{"n_kv_head": 11, "activation": "swiglu", "rope_base": 10000.0, "bias": "none", "init_std_o": 0.0}
MLP neurons of a small language model. Each row is named by its layer, matrix (gate and up: input weights) and neuron, and shows model dimensions 64-191. Each number is 50 + 15 x the weight over its row's rms, rounded and kept within 0 to 99. A neuron's up and down rows have the sign that makes its largest values positive.
Before each neuron's rows, "fires on" lists the tokens most often at its 100 highest values on Wikipedia text that the model never trained on; "fires after" lists the tokens most often just before its 100 highest values on Wikipedia text that the model never trained on. A number after a token or word is its count.

fires on: "," 98
fires after: "3" 14, "1" 13, "5" 10, "6" 10, "4" 10, "2" 10
L11.gate652:47 37 48 61 43 55 81 28 54 38 68 56 08 55 72 56 72 55 51 59 57 68 58 59 36 38 49 64 31 51 17 53 89 49 49 36 63 43 71 60 60 48 62 31 54 31 67 53 53 47 52 22 38 37 57 65 57 33 53 44 62 65 47 61 43 17 60 31 61 72 34 56 35 54 57 45 28 81 39 77 39 70 65 62 37 57 38 30 57 54 74 67 66 48 38 38 48 29 60 57 47 76 61 52 54 47 49 58 46 49 76 53 39 62 66 47 62 49 29 36 52 57 58 69 71 50 41 46
L11.up652:75 58 55 03 20 67 30 39 68 32 50 26 77 40 40 50 43 80 52 47 65 65 50 26 73 65 52 55 45 30 56 41 43 48 57 56 48 57 37 69 60 46 41 43 42 48 59 42 52 33 35 64 64 53 49 64 60 48 47 45 43 46 51 60 45 29 54 37 82 65 62 25 60 52 52 64 50 48 59 47 75 44 53 74 76 71 43 46 46 47 79 70 49 66 39 52 78 35 48 38 55 61 59 52 37 92 48 58 63 20 48 50 30 31 68 24 42 32 17 62 39 24 42 53 50 46 39 32

fires on: "1" 25, "9" 19, " " 17, "0" 16, "2" 11
fires after: " " 34, "1" 23, "2" 16, " |" 9, "-" 5
L9.gate865:46 64 51 29 49 50 56 35 42 54 50 42 39 45 47 69 39 31 55 43 18 36 44 58 48 37 54 77 48 37 24 70 31 70 39 60 42 53 46 63 48 67 50 53 39 35 57 34 37 17 76 33 57 49 75 48 54 44 42 57 33 56 52 56 71 35 45 43 09 71 50 58 43 48 67 26 50 21 47 56 10 64 54 17 41 78 41 65 34 38 48 52 37 60 53 47 62 53 40 37 33 43 69 25 51 52 35 72 36 64 57 57 24 44 46 48 24 47 49 31 48 44 52 20 48 69 40 73
L9.up865:47 36 37 44 35 52 23 61 51 48 39 62 55 74 26 52 49 44 62 56 56 51 45 47 37 37 45 26 67 50 61 45 46 36 32 61 71 37 51 45 94 51 12 20 39 66 74 34 72 38 78 24 71 44 39 43 58 76 61 45 46 60 48 24 48 60 45 58 18 57 33 61 56 38 40 29 35 58 51 42 48 62 50 60 60 46 61 47 58 50 54 53 33 45 38 68 44 72 37 59 47 41 65 40 52 47 31 46 49 30 11 66 43 46 65 82 51 45 32 36 31 41 44 42 59 09 76 67

fires on: "8" 54, "9" 43
fires after: " " 24, "1" 16, "9" 11, "2" 9, "0" 9
L9.gate1604:58 34 43 65 58 73 47 50 45 45 81 39 50 53 62 41 52 34 69 49 42 96 21 58 33 55 37 61 68 57 46 36 56 42 54 59 44 57 48 48 33 44 35 61 48 58 60 44 25 31 29 38 60 40 70 54 56 75 31 42 54 57 41 47 63 57 55 37 26 46 65 52 36 36 52 48 49 58 36 56 58 49 58 61 47 24 40 36 56 37 49 37 42 49 46 39 56 30 45 56 79 66 41 47 31 37 49 60 29 49 42 58 35 58 26 73 26 65 62 15 39 20 56 28 37 06 74 58
L9.up1604:41 69 42 60 47 31 35 62 46 57 48 65 34 48 63 47 57 23 76 49 33 59 60 50 52 61 55 56 78 63 61 60 58 36 46 42 57 49 48 55 34 49 26 47 64 74 63 54 25 76 74 41 57 64 40 47 84 74 40 37 77 69 51 43 44 49 70 36 22 40 42 39 46 31 39 59 58 66 45 73 58 68 38 55 52 44 46 81 49 53 49 25 36 25 47 36 57 40 34 39 77 58 88 57 36 64 45 40 38 41 61 57 34 60 64 92 66 64 53 22 40 28 51 53 67 46 60 59

fires on: " " 64, "1" 16, "2" 8
fires after: " |" 40, " " 24, ":" 7, "," 6
L11.gate264:44 52 39 50 37 37 47 33 60 51 36 48 43 45 37 65 68 56 59 38 29 50 42 44 57 49 56 35 45 58 33 47 44 69 55 57 42 31 36 43 34 56 70 74 44 70 32 50 27 54 52 53 47 41 62 57 43 60 39 93 59 43 60 63 58 32 43 56 47 52 81 66 49 27 71 45 33 45 38 62 41 56 56 55 58 56 58 60 37 60 61 54 81 44 19 37 25 41 17 70 59 58 48 48 55 56 53 71 75 47 40 65 73 72 36 54 54 49 28 42 42 39 65 61 67 56 62 19
L11.up264:48 57 32 32 21 46 69 56 38 37 79 62 22 43 53 40 51 28 70 55 70 64 66 67 43 46 58 39 60 40 37 49 47 55 55 60 32 51 45 04 19 34 27 46 20 52 46 45 61 54 45 34 45 64 81 67 48 36 19 55 35 51 62 81 59 55 23 55 53 42 55 58 59 43 46 38 43 40 29 68 30 44 59 49 43 46 20 66 45 28 57 43 74 37 45 65 31 61 49 56 53 06 77 54 69 35 58 60 25 37 86 34 30 35 30 56 50 59 63 44 63 60 54 47 39 44 67 60

fires on: "2" 32, "7" 22, "3" 14, "6" 12, "8" 11, "1" 6
fires after: " " 50, "1" 18, "2" 11, " (" 4, "\n" 4
L9.gate1942:71 37 40 45 45 43 34 40 52 56 48 54 53 36 21 44 48 70 75 85 49 67 43 43 37 60 35 37 37 48 19 54 24 46 54 46 00 61 70 66 48 50 72 34 48 48 36 63 35 43 46 37 54 62 27 50 63 55 56 47 46 11 50 50 48 60 42 27 26 56 47 37 37 47 23 38 33 62 48 50 41 40 07 59 62 48 36 37 54 17 55 42 20 35 54 41 33 47 60 10 42 35 70 31 60 69 61 48 50 39 65 59 51 61 54 44 30 65 58 26 53 55 35 66 55 67 53 72
L9.up1942:52 72 25 43 49 35 59 46 37 49 42 76 53 56 41 83 55 37 38 39 51 17 37 46 56 62 24 30 42 76 63 51 46 57 56 53 73 26 68 23 53 51 27 55 55 48 35 41 58 55 26 51 74 46 41 49 35 54 56 30 53 58 23 58 56 51 71 33 35 35 38 46 41 23 45 18 71 54 63 63 61 72 48 62 29 49 56 32 24 44 67 64 05 57 59 39 47 37 41 34 66 66 58 35 48 46 37 54 50 32 40 48 61 34 39 62 33 47 33 55 29 30 45 49 22 34 52 49

fires on: " " 45, "===" 16, "-" 9, " |" 8, "1" 6, "|" 4
fires after: "\n" 26, " |" 21, " place" 5, "," 5, "|" 5
L9.gate525:67 66 43 57 54 15 35 50 52 46 83 66 17 27 35 55 57 51 69 78 31 47 63 43 52 37 60 48 63 38 54 64 45 53 44 57 37 50 60 33 57 76 34 73 52 48 59 57 43 70 38 43 43 47 57 43 38 43 68 40 58 35 58 38 38 66 23 17 53 62 42 49 52 54 62 52 56 64 25 48 51 17 31 58 34 48 78 36 35 39 55 51 47 40 56 33 42 64 41 93 50 26 53 61 31 27 78 54 59 54 54 64 44 54 73 54 51 30 28 44 50 45 56 65 54 61 45 62
L9.up525:60 70 54 46 28 50 54 82 45 39 57 38 37 64 57 29 73 37 64 39 35 40 53 57 49 38 45 42 43 60 30 83 18 53 15 60 48 56 55 21 44 61 63 23 34 49 36 46 47 59 37 35 48 60 54 36 38 40 65 70 45 45 47 48 43 46 47 31 74 72 51 81 30 39 62 41 22 48 23 54 65 64 55 58 54 32 55 33 61 29 56 53 61 63 34 27 55 34 31 34 49 45 58 37 60 60 57 52 20 44 37 76 63 48 60 54 57 43 35 34 17 38 51 59 70 52 67 67

fires on: "1" 33, "2" 13, "9" 7, " " 7, "7" 4, "ic" 4
fires after: " " 38, "1" 12, "-" 8, "2" 5, "V" 4
L11.gate887:56 39 65 60 48 50 42 37 70 88 71 56 41 59 88 77 50 33 29 61 33 51 33 73 71 34 73 71 31 55 41 21 58 66 47 63 70 44 51 55 48 29 65 54 38 60 54 45 71 44 61 50 51 41 80 30 36 20 54 41 54 56 47 56 75 35 47 36 31 49 55 69 53 31 49 45 74 36 57 67 33 39 32 60 51 52 51 27 42 31 66 59 66 46 53 42 43 25 59 61 54 34 51 34 18 47 37 14 58 38 52 46 65 65 30 52 55 44 20 26 61 42 52 46 40 39 46 43
L11.up887:30 65 71 48 58 71 73 32 75 59 78 33 59 44 65 27 38 27 34 70 16 30 46 50 41 50 42 60 54 62 53 50 69 71 40 35 23 39 65 54 60 47 47 52 57 48 41 49 39 37 48 23 65 35 43 11 33 33 66 32 36 38 38 73 56 52 41 66 69 68 60 45 74 60 54 74 26 24 33 61 37 45 67 80 59 10 18 57 53 51 55 52 69 38 43 67 33 49 76 36 49 36 57 54 55 37 62 46 53 49 28 41 81 25 63 38 67 36 54 42 53 59 36 38 45 33 56 40

fires on: "2" 12, "4" 11, "0" 11, "3" 11, "6" 10
fires after: " " 25, "1" 23, "2" 9, "9" 4, "4" 4
L11.gate1726:21 66 65 48 52 51 46 45 34 07 36 36 13 53 45 46 36 92 47 53 58 68 59 52 25 29 38 25 36 51 69 09 58 69 71 70 57 38 40 78 39 16 35 42 21 47 43 68 29 49 45 66 50 32 49 56 29 35 15 33 32 38 47 62 62 33 29 39 27 27 51 69 32 60 46 31 63 49 26 59 69 62 31 70 54 22 17 55 56 50 67 33 60 37 61 16 42 44 44 39 64 69 27 28 25 33 48 57 44 31 56 66 45 39 48 50 33 72 45 60 49 58 31 55 61 52 48 51
L11.up1726:50 34 56 43 48 36 28 61 58 26 60 42 61 55 36 47 33 79 51 64 44 46 39 24 56 43 26 41 44 58 85 47 51 49 67 59 58 54 36 59 44 29 58 54 29 43 53 61 51 47 26 42 63 34 54 43 54 69 42 46 40 71 34 54 82 30 35 54 39 54 59 41 53 61 68 22 56 51 29 39 56 52 38 71 52 51 31 52 59 77 37 74 50 42 65 52 48 43 41 47 61 56 38 24 00 28 19 53 39 35 44 42 27 46 50 48 32 48 65 42 42 43 49 44 70 25 52 53

fires on: " " 39, " |" 19, ";" 16
fires after: " |" 30, ";" 22, "2" 11, "3" 8, "1" 5, "." 4
L9.gate2281:45 54 59 37 30 32 52 23 56 53 67 46 36 41 50 53 38 40 56 60 64 56 77 48 50 26 62 54 45 63 52 59 55 69 39 53 46 64 82 09 47 48 43 51 40 24 42 42 67 41 29 74 54 76 43 54 40 50 43 31 74 51 40 62 38 84 32 52 60 42 64 37 40 67 65 62 54 56 56 29 37 30 42 46 47 22 25 59 48 29 58 50 39 28 45 25 32 42 27 65 46 63 45 57 39 49 30 38 43 47 44 67 53 46 53 56 79 48 72 59 72 58 74 51 68 57 55 47
L9.up2281:53 55 28 26 26 62 30 60 33 36 43 51 67 66 32 59 51 84 68 56 42 39 45 49 38 67 26 48 41 67 34 46 41 55 38 26 56 74 24 87 58 65 41 42 63 62 49 37 57 46 79 50 59 46 22 26 74 35 43 66 27 34 34 51 46 57 50 64 58 55 28 22 59 62 30 59 30 66 58 54 38 59 15 41 70 44 48 53 61 54 59 41 66 64 55 27 56 55 27 57 54 51 85 59 54 55 50 60 49 71 50 61 18 54 60 57 49 64 42 77 35 58 62 55 52 29 35 64

fires on: "0" 36, " " 34, "9" 14, "6" 7, "1" 6
fires after: "2" 36, "|" 25, "1" 15, " " 12, " -" 4
L11.gate577:31 43 57 56 51 21 29 63 57 47 60 71 46 53 53 57 48 41 68 51 45 17 62 44 60 53 30 27 41 51 36 56 77 59 42 76 44 58 58 46 34 33 25 42 38 41 52 62 46 48 33 39 29 29 30 53 22 81 52 46 26 36 13 37 65 16 55 27 61 34 78 84 64 24 53 64 03 68 47 42 56 46 41 46 54 22 48 59 39 48 43 34 36 73 50 36 12 52 29 77 66 42 56 58 37 49 63 39 26 65 45 20 67 56 64 58 65 20 41 38 55 40 37 41 67 57 47 37
L11.up577:40 70 49 48 38 28 20 54 42 64 40 68 39 54 41 46 38 59 72 45 37 55 51 30 40 43 26 45 55 37 47 49 38 60 23 55 59 38 48 38 65 60 35 21 40 38 65 79 33 87 57 55 57 47 56 54 37 59 16 43 48 37 52 12 41 20 53 53 44 56 40 61 46 57 53 41 41 51 48 46 30 37 48 71 65 58 57 64 52 32 44 14 55 40 56 25 50 58 39 56 50 36 62 40 38 29 49 30 33 43 35 66 34 52 49 51 52 52 61 56 50 38 64 54 48 75 21 59

fires on: "1" 78, " " 12, "9" 4
fires after: " " 48, "–" 19, "-" 10, "|" 7, "1" 4
L9.gate2282:55 52 20 54 73 63 59 45 36 72 54 34 41 73 47 67 83 45 52 66 29 84 34 43 40 49 33 27 53 37 65 24 69 63 27 53 73 69 53 37 62 71 38 46 40 60 49 74 40 37 21 41 55 31 48 35 41 35 40 21 67 32 47 55 49 54 57 50 45 40 39 68 75 45 33 31 64 55 37 70 78 74 66 38 52 45 62 34 41 38 55 26 55 31 41 34 36 63 40 67 66 39 48 88 57 57 47 45 48 68 47 54 37 51 47 55 77 33 29 65 34 57 51 45 53 42 61 28
L9.up2282:45 52 69 47 65 69 38 65 42 57 42 51 38 93 33 63 34 38 59 46 50 50 26 70 47 56 33 53 42 65 14 37 43 30 33 54 46 52 50 51 54 55 36 31 47 57 57 37 54 59 51 37 52 83 28 28 55 44 54 81 42 35 50 45 46 70 25 59 53 26 72 74 51 61 54 46 42 59 50 59 31 45 48 49 59 56 41 68 27 20 44 33 41 38 50 35 28 22 61 62 10 42 80 82 42 34 72 35 41 55 72 54 30 64 48 67 49 75 36 69 43 67 64 42 54 40 65 49